Part of a small language model's weights: 14 layers, 4.73M parameters.
MLP neurons of a small language model. Each row is named by its layer, matrix (gate and up: input weights; down: output weights) and neuron, and shows model dimensions 0-159. Each number is 500 + 50 x the weight over its row's rms, rounded and kept within 0 to 999. Numbers have three digits each. A neuron's up and down rows have the sign that makes its largest values positive.
After each neuron's rows, "fires before" lists the tokens most often just after its 100 highest values on Wikipedia text that the model never trained on.

L6.gate413:582524503454434441462440514505518546473402544559541546447515531525564592492600525539473552442443433498527438485448516474498483462473481468506514504443627539467476538473542476502509442528409498451485537541471454577420572535519525492477415500519578449466554506403457538537505457579615535478461541495472495531525562566423572502520477599532525691516455531437426471483486455597495516663507507456494502521512435566489476536543541501603521544473462451482531554503527437467530499510524522
L6.up413:606553509543505515576425492456423440445500500461579525486559451446517496543457564527538475408487411451460510501497496559409509580466498567469569402504491510370576531520466523583363499598492466511497491508523429513511565559466601525474524473466531601528496517419463403487421439447480491537499545617557504482507560460481591485514510589455433504526495470458470590493483488544480456538490559495479529517575420486538523530523502501490535561549444441467495507504621505517450439497480597
L6.down413:591542486496479465490504445553512560516430449554555559471530508537538478481478516576508622474496452516515459539454466554490544526472549589525444541505533542563434469461547545522408456510450512518536532515554512570435680457425472482470559517501521517464466567443511512555526421480519536461554501471561504472531513604442488570555445473462552497498581513454426481531503537464485514552513596441510530446548530495458565578495491586624443519524406528317455593461532521447469431496494488
fires before: "un", "ers", "on", "and", "t", "r"

L6.gate226:533485533495597526464384483369458501461439540574493462470542466622565557521523495465502480425528424479503577527409473474470511523471566538422560450490453480543514486480449462488479486553562424410513458500467452506582484507436511516437567499501478476497523562541496441572535586525540565475542502454539532464397387521556427505406464560498565575479489480564469509499478538485518484489465485447495520460465533517621482471402504412438529518545515536416542610406472581447433487472481431
L6.up226:394479491584518539467501398464487437485472482486465525537453464507442524455504533536474442561536440539513558473535473534436463498435584465512490496570483545516460439548499577559508542472511421558593428492592516466514436411512409538611503468563435458548536567533488479467495444538465473496442442401506489691496471509564509530495506517582523494543468475531552437472539490458552525450573477549501504600497449494478434473564606445499486368491479545477641504532552468471456527518527491
L6.down226:392447448426534501553523428454468528505525537550433436538487573485510562438533464483521524528520555479570506472447608550445455380521495532504472610503425612503488492580477540516497516537524421531493434530508560443523496522491534541500516555528421539493527369525490574600507413426508484512451415472525512441510514496554502590526491551481646477530520464526589489557515416508504596534462513599504488483444479507393471551511440547426546491473425538462532446488438518481524603458514515
fires before: "-", "|"

L4.gate391:456450532490444542437517472471439526519480532543455526578547532533516613430511611513557557595436396511470587577478488447501518475474475548539524467495484600527522495386551472499597392470494458536478502532532460507569561540402581438593478469575515493504508535526478473512505456450597500472570463472459530515542609504583501499457568479557489542545441479439572496458503571508475402540495408557457584512489537426447494402528474517481544505488430603524543486535529559507559420514509497
L4.up391:494601442506431487424565439450438518506503564557486523559591475546481601486563518433485553581503386543541529561429531540523500444491478499500547550555527497453509557353516517493502430526505489539497427443540456511559517473504563525581499414487470487541511620480511428515501484431647522511540418553454457513464554563520497521495515421617437557584529502470528511392539549489542464541494383482435507488483450454527508505547505512503499452523430539520494467491489505479523351438518511
L4.down391:569561478408550455498448489548405512489453479541553497458499584578505536474487504550436454535481481658484441523480505442384566507494438479386543442490506460568564546498472480498487599622524515485478481598514566474524447514494442462550501479550436615488535485430544525465411484533508502507465526437542521493526498461582483471516488529420511544391505567495551527542579585522492460518461419412512562484517506509533545491458473482387503589512529585525561540521540493457410416534474540
fires before: "|", " |", "==", "-", "==="

L11.gate373:499519414451456534493516463445507502526511474470518498549513502451544436509505542465519467545557464618493468584473435455524454404505556457441421484587447452455499445513436498568502552457464498480568455507450538526534474444446553541470633470511512545427475513513445462488503557555426509529468479539603487549599434403502516551473458594524502516472463430445442480549557472440508569583494436546556431551587464464548477534528577497527584566396535501469614417433488501609461465534434460
L11.up373:512472574557450564500458522433585522410456468509585574496520505477483564593535496527473468365566520504497533603525446495482507629516561516488587603513484547502509539469495495465522452515547511444496378490475475610497573496470584523492542418565541430501567539505378434457530470510520573549505383433459487567497567486510464568506543499488519500485522550463470506528537504432429520558479544519540408524508553557433518565460507502575437507459552452536554509512476457516503594388553490
L11.down373:515500448552530507432478561431414522461509451505416515456564581398446494497494490445515391455463513469491471493461535417493469479463459478474583435530413531432467563473456552565336480489547493520533501472548536484505548457457588474568476520501533510469515478417534512430459389589591510507511480552470491423491545449533498409465449445545536514609568524479491490549438464478458512570509460521449575571517438622546558540501496433510497486475513562486579523531470545484640544539492430
fires before: "ed", "ial", "a", "ing", "ad", "os"

L3.gate216:516534509508488480469502539426558601483448546529516525465573482623540477511588406479438479481630488481467471557537538517563529470508416396568512489467543430527484615541568528488499535501482469473480561539494520543564531478523486520510548517472530511451393498557560394414550459516540544438453569537513490430510428518515557504579415536420577524484472568424481447473553554503443472514515512501572520572527625494501536587504546440487427543454542431477388431505489510419475533508426463
L3.up216:541542555479544471551537458463474547405472561553524429396495569572547547548521496525433477462565518513510486538549549449582524468438490476512450493512500434577520522408539564552535532466534472435568491463512520502548453505520463450503576671469525544500496559519547477447463477451489485443462520479507581394382410494462558544499501439390522444470420486587513415400500489570548497549398440455529491488502552458470471515459609486533501526528556517477466379482531450455484546465433525
L3.down216:513557478643519485472535439551491530390514543496443512466457424571517535513490583481425622543537472429481541448373566552481452465411500439479545479526527565485457417628523572460479524488596455418507551525525490452539541512524495543512504486467589498452518488475524397521525494540572478564481491544492533502461509540510490510478508517498511546506609462482468473470486463496452497531487488560470514495531527519475573546454606560533495400517422433412397480478602604537555574473466578
fires before: "t", "ound", "r", "m", "ch"

L4.gate436:598472522506473522558515414537510564530519561485400406443497556557430518504495514500454536439470444523506435560458488482477548569408513468471456584558531352524487530458501470566522472550580549461535453457541511561430413490517531524466461517473529448468419452530600518596477570485486580548401503506529557484503481473502443437536472516491514456523491467589623541577454504455508622505549532452459469483479548597482517528453410479491450422478433442535469482414508614514459528511466469
L4.up436:493456548432365510528512489579575453564422495488480556486452482520490515462457457490514596466504454450569464532577533677536562392456550499563506477494531545575548509511467464520453511479491506540495478521523370469538558472495488477521466492595480467500519597473476520529429453489608452412548586518519592498511438453508483517517515581540592591543524597464482545527520540481555360474556536432439511497546490531519461542490495463508482435496422463547483528606504452520532505486436539
L4.down436:502626544514567523485465496441481475369485541480473474425576498499558414636547505463490540533406511501511476531482537455485504571513553504465461515602398505424478393380547409490488575547521505391504478517603568512463478518536483505454479532448514470564442461522513464482425538597573519512471508495507459525579441573530384546507502434479502512492403544492535552475496476574512569546474536477480492570433516528491472536487522564515565554464602517548549420473466484544454583512474492
fires before: "9", "4", "7", "5", "6"

L11.gate168:580584436484509447444416433505564487542500568604442482529464472502432497373555539439524537506535534579463474442525545450500514424495463528494535490535522555553506488589534499474402474473552473435437542557526584516564544526568534533510494626490406467499486497438553500459502543498537508474542434539507424506564496471407550489524578468455520545521522431491529533508518514467492579472537439488527406554465434533537411444457474397453503427500646475598488534464481464476597437443541537
L11.up168:514526469505476489613434424414473563426504560446571506517391563458518481514475476498573449496485430482530456522496499543468431414442457492446545530494419592492541529453488499523509436527441442484557580496568453451460526499516483546551561456380578499481510562462519424483522496524580481567503483509457555479479472536422504501464495620488429476454398522529495490500461403450441545466477480500438436428610464611589582464484516426421617534531562552502463536486496505468441521526447532
L11.down168:532579559437465456602551429452513433446588549513575559471531485510618448493447488539480420495534531390405486516523399516478535539562598505465525526479513547504491453483560528493429486619428525558504416525548414568485467535431499486568544515531499521549456550526453470462441465489461522441470472532495477533596522431499482473495508522557479569375461550505556394522446568514565456554472533477352484497529469436531565454450399491520436516460542519469535495566483549495508465468531498
fires before: "ter", "d", "c", "f", "form", "st"

L10.gate220:539485540572442570484546523536493425539482506403507490476561495492600522501474502562416497516533488486526445492413471402430486415448540503408496478384525525493473481490505432573535559492464541571556429451504509415406436533620435442468480474448458437562539525499409456468456443500497491548455450567500535465480551396470489577578418536460451554494457510448512470511523422462386599500508527513461539539459531525482483471511478478564523499607556515410513590518459592505458460517559565
L10.up220:460442549448451578410485529432493516509614506534521497518553466480408563495542530573513484397495484527517519486473538517447542480433452517429527518453540455539491591424418515501475459396488600510508567438543512497504503510492570531578617506509519405449524485503572563587446594454473601533465515561537424513545568514520490438411507499495463408436497468540468497536530575522616461517569545545523476491490443547491363455444458562484572485470552541446510444482460457536500518518440425
L10.down220:433473526524550508482447529439444574495436476545569542600610521545521489533551450491539531471459485528571517501582515569566521522484393559540476539515389496456391496453555507479382464512574513468498590411349510504567564495506474528526538506515603497486513488538563430541555506489533480600507490508441581527493507494497429431423477545548416544471539524489511510507471592442427520502533500472492552518600535440475528479535396544485472487443418464473532546523468536481491424448453395
fires before: "ed", "s", "ing", " to", "."

L2.gate433:512476439515566554506490469525509526401465484490496532495427493442547488370465472576501567524501575441516463484491406513513455485507514454503465555603415522521552479491541586450461650540549565492508473474526518475505511550517502544456559524483461561566441490470530524512495548495485479510522519357481514521541412576499533352601563445566584501453516517528538593517450560544577515533562460509562544571458429652484560519499483465461498443506503505559544482506434458598538440498502450
L2.up433:554465533536524492506544533579451517521498590543464629457469444538406593482429490571447538523512479446464451545483486523497476406450618481676437420490359460493531545464450541446578522478522491541495500496472500486561446532504476379452569543443479431534482569549504522502530458479499418555535522521484559462484475570422551421528542441505509455462505505655495504418467494543520484513615523457448520542467473534512487544534565526470525536552533516513538552535462466473589499538489506
L2.down433:567541604531598554382560479466566486463475497532478425461372510460535417493496461501517573450498429476475542546479525606566606586445489513543562489542537472557507550597507529532553534386573482492412433480511508599585561524522512581498507442555516586522596522472540562574573393595543503517491507477523466550480519489525495493487494482542415546529494501495458433498550524451468418517474505504539552492512488450546449501482410453522567546417460548489498472495486529500494575552443451
fires before: "ound", "am", "oup", "ad", "t", "ade"

L10.gate176:472484539512520485552487457509395460471604432510533522466573482545548598487526530530474478516520467506505503598510599510604546533394623527572496485515482455483413509506514427520535481462572498491455499517474527562525508528525396541497587445460509443494432575518560526459486480504516474606490437539424498551481500544582475508608512452495453535466468459504457429493510484479478505484562382487507458490482409543598446484482425594435405434559566579434478519583502515483461390560436515
L10.up176:475492485425388542488473573529427476516522454442487468543451603557471500534513488613527501465517419580538474449465590415510555489571548499461530421556471489478483582505446506481436552565459491486512579460490491501416530543427438390533456527358519526509434510519512486506476527556445467452525476508567433497560478456489547488474510542509412460522532526595441386545540521484475609517546367372543545563467483437439482467475445546537505557547495445511503443451454483551494537462547501
L10.down176:560549554490602442526429468497482583452469491514398440555496452453494494538507488519545444444443572546508457572579477457568489507501494473580576489477476472469420512479474464444462477453470512514423533550542604402475495484354481503463499475493521524503506450524402363592414514552526475486493535451457397509459441503509489489545541570478514459583558418476523508547520451537572495527592468518574473494529527488587602505366557468548486559553498516524581465543483496525443480502557573
fires before: "en", "s", "it", "id", "ed"

L2.gate314:520439572474466527557555428424564607506462521517517459554404519468539515681463417410473610505419471566518483521541410448490522470443494529484500462605424481504442436473484503499479494542571460473516469511460497553489575492473495433487459472565522454562501593478500458443528462486565469467579474509495479441476448531530492506457564445514543544506502364510534674423555629502558513518468452481472541551491476487464438517480505489472536463459502525503523547474494498416449498557419514
L2.up314:491496487471493548463548502501431575452471468537491391455473484514541489506413462527432568529458484487501461529564611458548564456425501500541499479548524525522444471481500491561491662473577570441575477459535488388473562503501479455495521424493464504532549619531552555456452514505593487434545540491569486487384506445561521414494483363490507383529501493534535543477416525539525531525491470497450451493510422513490418473537541500487566368492479524500460554418571463477509401493594501
L2.down314:486465494493339501525561498576502549481488556438411561473497454536494520492423517504592466537496440580521549526463467512487523477546522541440493487484405581495508444474444476499439388549576436519586549463491433558497401505503403506420576507481543469577499484513425538646453460490470504505522554515493501521537503550477471408495537450447504498577392518474494412432520429507456427573531508512456431475536558442459489434439472512526511409511635482490464475537411471569492494466468508
fires before: " |", " Y", "|", " |\n", " "

L4.gate196:446536526423439515496515525429474462525467533568475467503474535587493556467551516601546482524524496464561555563556529538573518562550497429548493519462521531478495514664551567437422511536525498542483461531497530455568549454413481535439426424468504543606441411548481462547595411440513497545596549570609537589557521521533388514502583395528471487491542536460443493449471443486426474481510557454460526511519464437579484413499456456475442532562585475477482501476517536501461527487560539
L4.up196:408533544502423532514477471480564569510529443472466566448525411486457430465522497500452579488593514524513518656536483560578455505584570434500508575441487521560424587496495488544456476502465517578486527555469568569544490487468526529408442382472579440459531585514473545538478427520456393509503547559537488477581487532370456591536473602499502582469539487484524488543578451448483521562447584518502510471538524511551436512473519544446447493532473537449501536461414436465488463547450495
L4.down196:478445431470456540523514499531403588486471557499547592506512449481415504589408465457593467548480609459460456500515448548514483525438479552516526452423475393513484456509394430486493502472479509429497485459532454540484486427397511470460488446491428519556530537448579502433530457510546494450435463458493399541534589506430549379438516416467459513558482571476519537462438538513517465591470544498467456459622472528462589510499598571531466525480449482465523542479443497585427417498482497
fires before: "i", "f", "form", "c", " Z", "ic"